Weights of a small GPT-style language model, trained from scratch on English Wikipedia.
Size: 12 layers, width 448, 7 heads of 64, MLP 1792 GELU, vocabulary 2545, 31.3M parameters.
Training: 326M tokens, 4967 steps.
MLP neurons of a small language model. Each row is named by its layer, matrix (down: output weights) and neuron, and shows model dimensions 16-143. Each number is 500 + 40 x the weight over its row's rms, rounded and kept within 0 to 999. Numbers have three digits each.
Before each neuron's rows, "fires before" lists the tokens most often just after its 100 highest values on Wikipedia text that the model never trained on.

fires before: " the", " "
L6.down1543:478546490415487494481536554544488503535575546484472523565508396533487499493498549545491490513481463529514477556469526483523411470500563511479508504493473478518497509481431531492502438474460516509476447448478387460457411543541543457546499483489486431576519444494460498437555547450509553491533517532498477429488530492429500507486531580502530472470494491480462590533546539514463501530490

fires before: " |", ".", ")", " |\n", " ("
L3.down1579:421492497519501517506515490544480534465523487491508581461597594496496454448469467452498448481551511496509453464550429437527559484473497503526566484513557534479543601441525485496479596480498500526509488544605505519397513486530517530569475546510500533580549484416486513447528474434510530573406479497493548497584407442497507538519459476501476519478505510556520466549470546505484483523526

fires before: " \"", "er", " that", "an", "202"
L6.down162:509539498519455471447504488555462500493462496559537506467488585451530440556453477443508458530496526481511565521595488541451484551500453460589534517566437539449557520446492436518514501494422518497468486468572583543458477405516504475464508462476536602502488509487419492456514437548514511501510500490483491474561498458488532527495510498421524473528535502514526449477468483541553566519568

fires before: "==", "===", "=", "P", "or"
L3.down670:480509539543482469440508522503510512493455477486493515464497445488531487464396526461463446476554528485529517512432505516502530484571627385457452423508579559435505520512538480576511508460500543508470504526467536496510533435473526533562514458495546485447505604496505582478531421495497537461516510470465531409481507458473538531552512441500541484502489562498528530498489550478472438547464

fires before: " |", "ether", "re"
L4.down444:507512490524510505496430490539534505481506479518504602540534476623453471397593435558473523484495490496407510562520499537564483522472544506463495544559513437579501397513536470549555481431468545500540488477513538506503511472521464512464497474533573448546496573535532440527471524474497490549482476483460440463485506517475508539523545452501488440449496505555490497442550467576449484504507

fires before: " |", " /", "te", " Go", " |\n", " ("
L3.down1110:490574475466560496465519504441553486462501581441487470523524511552457546564562418468430493475463534454518558496393563477506473463509444483434538482525483506512513474540492527543495479621457445505531464467430511510507444545437477558584468495542491449466508481450446552517508575473465533531518436467558498424496584515565536498496473484515478484621558446475505473514509542531495496443505

fires before: " ", " L"
L6.down1677:513506508494531522498440457462499552512518555474492486522479525505511503551474541501402523570459588467517469547525567502536456456561492518466523472488466518445507486484563577489560487507447488437533547497523513465484454496409445498469538520515484571482513449429505527496516439529489511491422526511504526537536534492524455460574456548511540495442445437497469536458501530542495492509488

fires before: ")", ".", " |\n", " (", " |", "0"
L6.down287:525504551581533452456577523503482520565447515528537519479467456501485521510509482561494573417459482508530410531545530533468588493452491473425528519510459480484489492426554458474485501574464514506540510522465482560526519508576484495423560497510482526462511507483538474547520548508548444531512492496532513424463445564423519489447516479595405525546490521539515523527536476537480497533493

fires before: " ", " the", " his", " its"
L6.down1717:536460473511523430486580488440575574482477540468474537474498583459625475467501575428514451497492451514491510470531563489495469552492423529459507517531510425531597520490565548532574501544504556418506419430499448515544506575506438508480450541510482537516484479569548426545556557510502478498500505463459481448504469511469525515454480485454503479501473513504576529527450576395502503525509

fires before: " |", " of", "==\n", " and", " ==\n"
L6.down637:464511512513463474483520508508474493370529550518484518474535395534524507486479445479483476398453555533543492504493544470548450511519484494508506469506517529514485490493564479483485474473482441486583490519473564466494500549487461478486438508494572441568494469489540497530524498522446519567448460493543511510519508500558455466531490531611530540558478438531510426515476446447518570467461

fires before: " ", "it", "or", " |"
L4.down631:528481557523517505497537472480450501458518484589499544501486445584496569493493496517441516499509551517535575557478537415493545510474531445444488501480485605482534572480507430511486476503534532531480426449483528524498508503522511489503545516573539540497534437450433522536456471490458475539598483509393537407461487509457472542510533489509506529537441539628518521457429525465455448499525

fires before: ",", " and", ".", " of", " in", " to"
L6.down7:494426533491582506554515526494460496538491565544506550543457443446503497501528537443509528523567512470402437512475466492522460501573478556505535510468565470492457493454537537500492471515488504478449457513495471500520467531546438570547443537534478542515491516502494508465500578456490505457499503471497464474544489480483478528561481517442512553389483470466500505527486539541512560492561

fires before: " ", " App", " Go", " —"
L3.down1774:527589453460496571544417488538498513533527456503483541493468500460532502473509569473437528448489571481482516467535531512528565475490462483557503518548384548490508491505482501550553556504489522480517438533513487524500547485507477511447486553541470509516491499513405497438513517535519429510493455541511509562468510480458486533446530494515497472558528499541425504477460483548534470482471

fires before: " "
L3.down426:491435532594497470480499514454515516519551434446468470472552479500489551509561445527501458527424458438526532556530550505487463385575440526514539495555527510510486400559492477483498477475501545525556457434578533416504506440549411525550525452487526480541487543539538486513486531486584530501491519469473477486439500558508542499493421500488481464559493473536444438521608487504441487507500

fires before: " ", " the"
L3.down555:454500501436483440516503466552482488541487512435415517525454438514487417545513478429509546536413471514588503505474526560428475518549515442540599570549492506481510497489519514508512499559545534485462464555502522413534483543482509509530525526459480466562514484491514396427457497404545498540523519425463506478546535515505436410448463475472500484589492512497514474483493471482538486456486

fires before: " |", ".", "s", "\n"
L4.down1265:486520458539448404493488373525516475444489504502525538521535549462528517435506549555460483478533488566475438453561452513528465489465415493544499551526506455547494442460533566490515482551517423506476515526469393468488503511453500502460458456462551448439595572543560525561487428498535448486485446563549516522516441489508496439528518531482514478517550484516503469499522491557496482544498

fires before: "==", "The", "S", "In", "B"
L3.down1362:480534540513537497457500498492517507496458445490494497466541502514500486472548538507431516538419438537476595480537492503486486463518453473507507510466482449464540456556469490487577494495415523539536530495492472547496498532503541498510561432451489527466478499513529498416511469500563551509562497454488478480634503542540414496492577492530554462459524532457473464521448482503564499479523

fires before: " |", ".", " |\n", " C", "andidate", " ("
L6.down529:468469470470477500512468475558416518496472559497483494468523527504464487484541526577458433448507530454540408528514517501538542523535578481477504455467440499514506514525540524551523538564506522560539548497511508535468496543531503479483465511543437497433482504472537488445538465498497431443520489495428423471486469583497550448506484481405487465545474473530450618533525547509545576439529

fires before: ".", ",", " and", " of", ".\n\n", " in"
L3.down44:512546515489537476501563457429433530428439496506444490465514467519512547543509468475475529519461513514448534549522526467503508450527467497554481431478516535507444473530542563498486541482540501544538470460499491426516499531501503462479525509584521490522498527478488522473566466507526492500554585496554426506477484504481497511521496437497469540529554500421511476499494480521495489459544

fires before: " the", ",", " that", " to", " it", " he"
L6.down906:530397520459460515445490502454417566444412606491498519559568493485477472501516504473505523494462514515526506593453497449527528463451484486460502491477499500536554485493534520533475522516488444445459466449478545484488501524470516467565524533536460471502495519527532481491478509478565485580454474475550440474530502508462487461530553495518583420453499503535515446478498483570500538463562

fires before: " ", "a", "le"
L6.down391:552506539490485501452458497526532485600485456544487495532520515553575522485525501534563485497556503457516546484452549540442422489473401472482545521551481453479554441608463445569524462487453505535451547467521488478450494484496452423499514519506516524409443524515472521540539526422521546532568504492462565530447469536470481542437553474542504426527516493531483537520518486523467522523480

fires before: ",", " the", " he", " she"
L6.down1238:507431501370423496549519457557540503509460497403521472521550520398495498450512508497464527466454537427519570548436469515496469488517498427555516452503526505502454443422465502525606495427434510444463518502513524458501489505451541456493517418471506504494445600508557602432507512512490479543476457473477500489541556485482556465485538472514524371536514513502474478498449514465528466529491

fires before: " |", "ial", " of", "um", "ing", "in"
L3.down61:511474471487539539449429490557404530453500431437543550437534520536547438521523539501458469424431447504522459510576490495507448572490496443460501535500477557433514513473454528458547504467492460471572465474524487549512533531526540507445502463470552496438469461522522478471458467469547473409496490423591512471529533539419495495462514481471580502478556425428507433455459523517433474500475

fires before: "-", " "
L6.down1466:439508482563465456442505481447518571542543522512528568487518514477518541536526489518392460544548530470515462419496468505558530450467499513439498556444450458444536452533517480498535480484538585384558554476423491544493575537552516477483494453492546547460438472559489495478500460483504485498513512460480505435555476581426494511549577423525508474457467524519465472377462538597551496577534

fires before: " |", "-", "l", " (", " "
L4.down627:575548479532435471439451482550574451540523554485442475525476505461570455485477499450483498536541517391501475468414513516392522550427446482514535440498587470476538418502476498509429475536527537450571538536489561455459481459477531425487520449550505476470470432547468561478478551502543540494529429505478512491506560524457549512531480465477426525457456581529492443492534489503497470499523

fires before: " ", " the", " as"
L3.down1522:532554461442554519510571521478507568533475462459486438489498573480494463452512528524457530471543585511459596472418537522516495443514468463548526508506563441520529492431480514481501509496471551481498537491528503453514438482511482565494533547546498594502437522589504468524450488521455527489484473478530472498487554442409511437493474490538555479520547545472477601554483538482528502545532

fires before: " a", " |", " an", " the", "l"
L4.down921:487577556475494504530516482478539502493539498498506504499420461522606558524491466536503578501460444444551517469538491491455472509531489474513511569481398555426471480492487507425541484567487550496533505527476538448493510450463463450527549531474549529542546525471570506549516492476452530586508493502517444558553550498489528497501367456475514415525447511530521457533471514537479596566482

fires before: " |", " |\n", ","
L3.down254:496511543525466518502477495554459510487509430493583489540463415494450442489466605487506516552434482489524489474497511488483489554554573555550574535450499571502469483469507498539552550458450501508538552476476533456506483481556492474522466539522476493462544503530438535455443549523508539433445524479567446531625574476471499491598530515457512518485541492440502505477570547514496481488536

fires before: " in", " by", " to", ",", " as", " with"
L6.down1269:531559534485466530495502482428473504494453543585523515532409512522439504490479482531465484527449453514548413478414495440494387450518449499524558522549522542496518467536573518464472496520519539512459453478474424463515491545472469478519429377507490429440486504490458476610496490512445501465466607475437518554484542578535475533533518523516551604530523523542493533495456458518517598525524

fires before: " ", " A"
L6.down1535:472546539470488506463551469528491539463509525490497497451540496437495491562494559418542464475458543531540494496490453442580501577489520476419546490467520459579509573511567507507524506479474572454509470511520483482543545532505554547475469502476459479542483444536526450464433446493510600461502435449505496532461422510517455493528531565480516461427494493555495467488454554534529484453493

fires before: " ", " Go", " Total"
L3.down1327:436471565479526498545491445412433521508465508529513520517471482541501486521480458559480478545495477496448473530462495536486498522511443504512532525533504525430481527540519491562544528557524520525552587465498485530541460506551481467526501465457518485473508555497509518509499439507498468546514532541485581401491514482535540511500512536506564435422555515449541573495435495536537448440443

fires before: "==", "The", "===", "In", "S"
L3.down1255:472505489462541478469497523448516535516484583482479539514499522480544541549528545530406498518507545446506434483522476535455523486523517534444499502500524495508517515483552494444502495515499455485476517528501465543500527538466501500471492436542496483442471507478558473420489558479523556493532450569414469530570464551475456543428550460428471503500532462420499506463434548505538547476464

fires before: " ", ","
L6.down942:478524531452434548509537535557565591554486466457508507508548483481516536450397479533499543511498483419497473535489461469537501537509469500480499516528587522494496549481481478553503473441508447516538514516471492437458523588486492516518506419481474502530510541532463465532492562564474480544522482532474503549464482486515499524506477512498508406452555464504499476463485524506536511495479

fires before: ":", " the", " |"
L3.down1403:500459461500568472449496517549465461467532556488490499419538489489510510501472489567543482520416491507485501495573468447554541505474384438442439515502502577471496460536509510445484527507565536495447470495491517513441536482473464512512541459556510578508520507500489489411444447425534434451472507472524439535429448501493453485553435454527506504546506483404516504525487472542450430530478

fires before: " |", ",", ".", ";", "″E", "ed"
L3.down845:488506457409457527600483544498512537402507534494430570506483426473518456504585476543516581475499485390564517433453454520449544448474521463523509512499476504473470486426561438464535452508457484540511569505510545548487380481460439457591459506486557416603462489448491458564513557485490494449492466470548461456478545518509571532530482446468496505506464441518497496486441470517459425501611

fires before: "202", "201", "19"
L6.down1439:579526510450487445519528478442442416466475406635533490517515581483417494467554560484572476535436600474593537477574517513475558454521486488494491458524455461496595463466528547487508481467554456517483537546538493535500529448488497486464499520531497479479520523576504506475546458525515433487465461496477540504489484531509547574512494497494483468520537532467458383512550446529429501478465

fires before: " ", ","
L6.down73:452469496460499436444531489557570462459481514472520515522461483489481504489537511414514516504491610542521592596471529563515532544485423591474532452481481436513539446468493487495558554457483471487497565421521492531483536487552574479570490543501458496509440529524491440417475562468568508457504466564478511497541541533461517425533539560517531441544525496525541549461416512584521472490448

fires before: "ed", "ing", "s", " to"
L6.down77:528553534517488479456508507518502470500488467429467526482509528587492514575530463552412513489533442501480437584564468490470455540517577545505469494469537470498524518466580488458586520472515492496488508447552557438469462483524522414490472504487457502482535516579601504555469552491521484488481563457572498467525457505500459581485517427455484460494529507524499475447475487608500540457528

fires before: " |", " |\n", "%", " p", "\n", "."
L6.down90:492524575472497560564502502467480543454447469513527471533501480489498440470528498563430431510506507478422495515543447482494572458443511505468511499561535473497511510505514510436544524523499528465512480525553501500457478454514527573536526545417492512544521474529567453508546480528568487498519476570460482496528510517547509533490508552481501484504514452573461472491553549528503519371531

fires before: "==", "The", "In", "===", "S", "A"
L3.down421:460494544521483505492541539474445543448504517509483586501567505509521469468582557519477501507401487515465498531446423500558467489558504510481580533485505490493480530526515511489497573537491527503499537491433445490478492549498551501455478468449516504536405453507569554506493490514526481459507520552489505485531525523524399463452488561490480511414515496505446493537493491545513532518447

fires before: " ", " |", " —", " (", "0"
L6.down836:539452470524496498469437475500474480468561525428559566466474477577477593526493466527516477491545515529478522554473525477459534435481512482506498504502467407489517478456506505575514513423472572550535491512513529500460492501486509537453452478553535623472541522579487522511479470478499450508543560498452504563502511555459525512466518476461494519505502524497535396486494503462432511526499

fires before: ":", " |", " ", "|"
L6.down687:434515489500469478497586456480504502534550503483522513510533563438549471493547505483439538578581462598579444415525517484520509439472478425516551559601509519465466519497572502503483464519487544442524480449495499510510396522483532430473487551485529467494503455489469552554454523486502476491461544568530550478543482530553518548555441468568553588519495488505507513436497467473600477437452

fires before: " of", ",", "\n", " for", " and", "p"
L6.down74:484467462515507458495453559524445499470488495459498496499504455466481474521559525535371515425435451419492550501464523483503431496485435456493534516486508481510487471521513517507477433443554534525500514459525508516573507612585516497530559501492472515559502544448509485491441442511534500424436473486572550607544534568479488547509567535477459494486543513494472467460468570539513554590539

fires before: " |", "%", " (", " |\n"
L4.down1273:404504531500512514477487494457489487463498437510505533493497567535453519522446584488507447491499546510474459486516533493512459444482468495500467511585479469476535530509508458507534502570527492474492499521463497531507434583482508469545511468496484407481436548536487522512528514460486508517509527487482507500469567528529486520517523581475434535525383450511437510490480579482529509451530

fires before: " |", ";", "."
L6.down327:492452461532525521514601478468452485513472528503492564430417496487504480570513528542531530528449535473429458571506467541503439439448528462453544540520495516518512484494479514543553434492516456497595528553509495455466563504510527491516509490475559545491489468545523469487514426414469550514423523495456474457521512406475474540573501482453497542510501506445492511522497409447501505587426

fires before: "==", "The", "In", "===", "A", "S"
L3.down1221:447554526442507474543522492524522483529455459518495503494556423464575470422524491465441498513478472448482467492523445493471473511482587450429471457466525526509519504560567499540624428548489516498508536483532499494540545500509502480549544516496520547516512551532549512515432485476460515470503495437553482505583475446521468457481503521486587535480499536534545527523491533427476496530465

fires before: " ", "s", " as"
L3.down390:514515476488577539519551454491530522490490495473442553473529467420424556469481497409493558492487458582438469504539471480497524488490470444488608451484545487464442504522535514498475515580532544472487501480486430560465609512515593551537475537500464448527488478440577515549518455448434542557502528470506544456444525531507494550508540504547489516494483526465513413504491419516578532532506

fires before: "ated", "ation", "ate", "us", "|---|---|---|---"
L6.down1555:520522529475494472450480455502433495451463568492551518447515501531525509448529444526506552478516521525555524483478473515476495471540538515477397536467493519499539439502565477593578538525523507511437518516529486538549533489482476528437538508445550597527453460579483489526449525479455491490459502562504407498525516547456500501487437451445553563538519488501485527492475450464511481572516

fires before: " the", ".,", "er", " his", "id", " a"
L4.down477:555517563542488495477458423457579519501440468466500511401527537498549496498431552474473554506509468539543520466546532493519462505511551463543471473521445569508474496487497486502549541541556502518502474501575463497486459527384546511498416437515515513449490524545501489483553466548451469420556560430483514523528528453449565518510510499534551508461528483563440487578474556495471442516459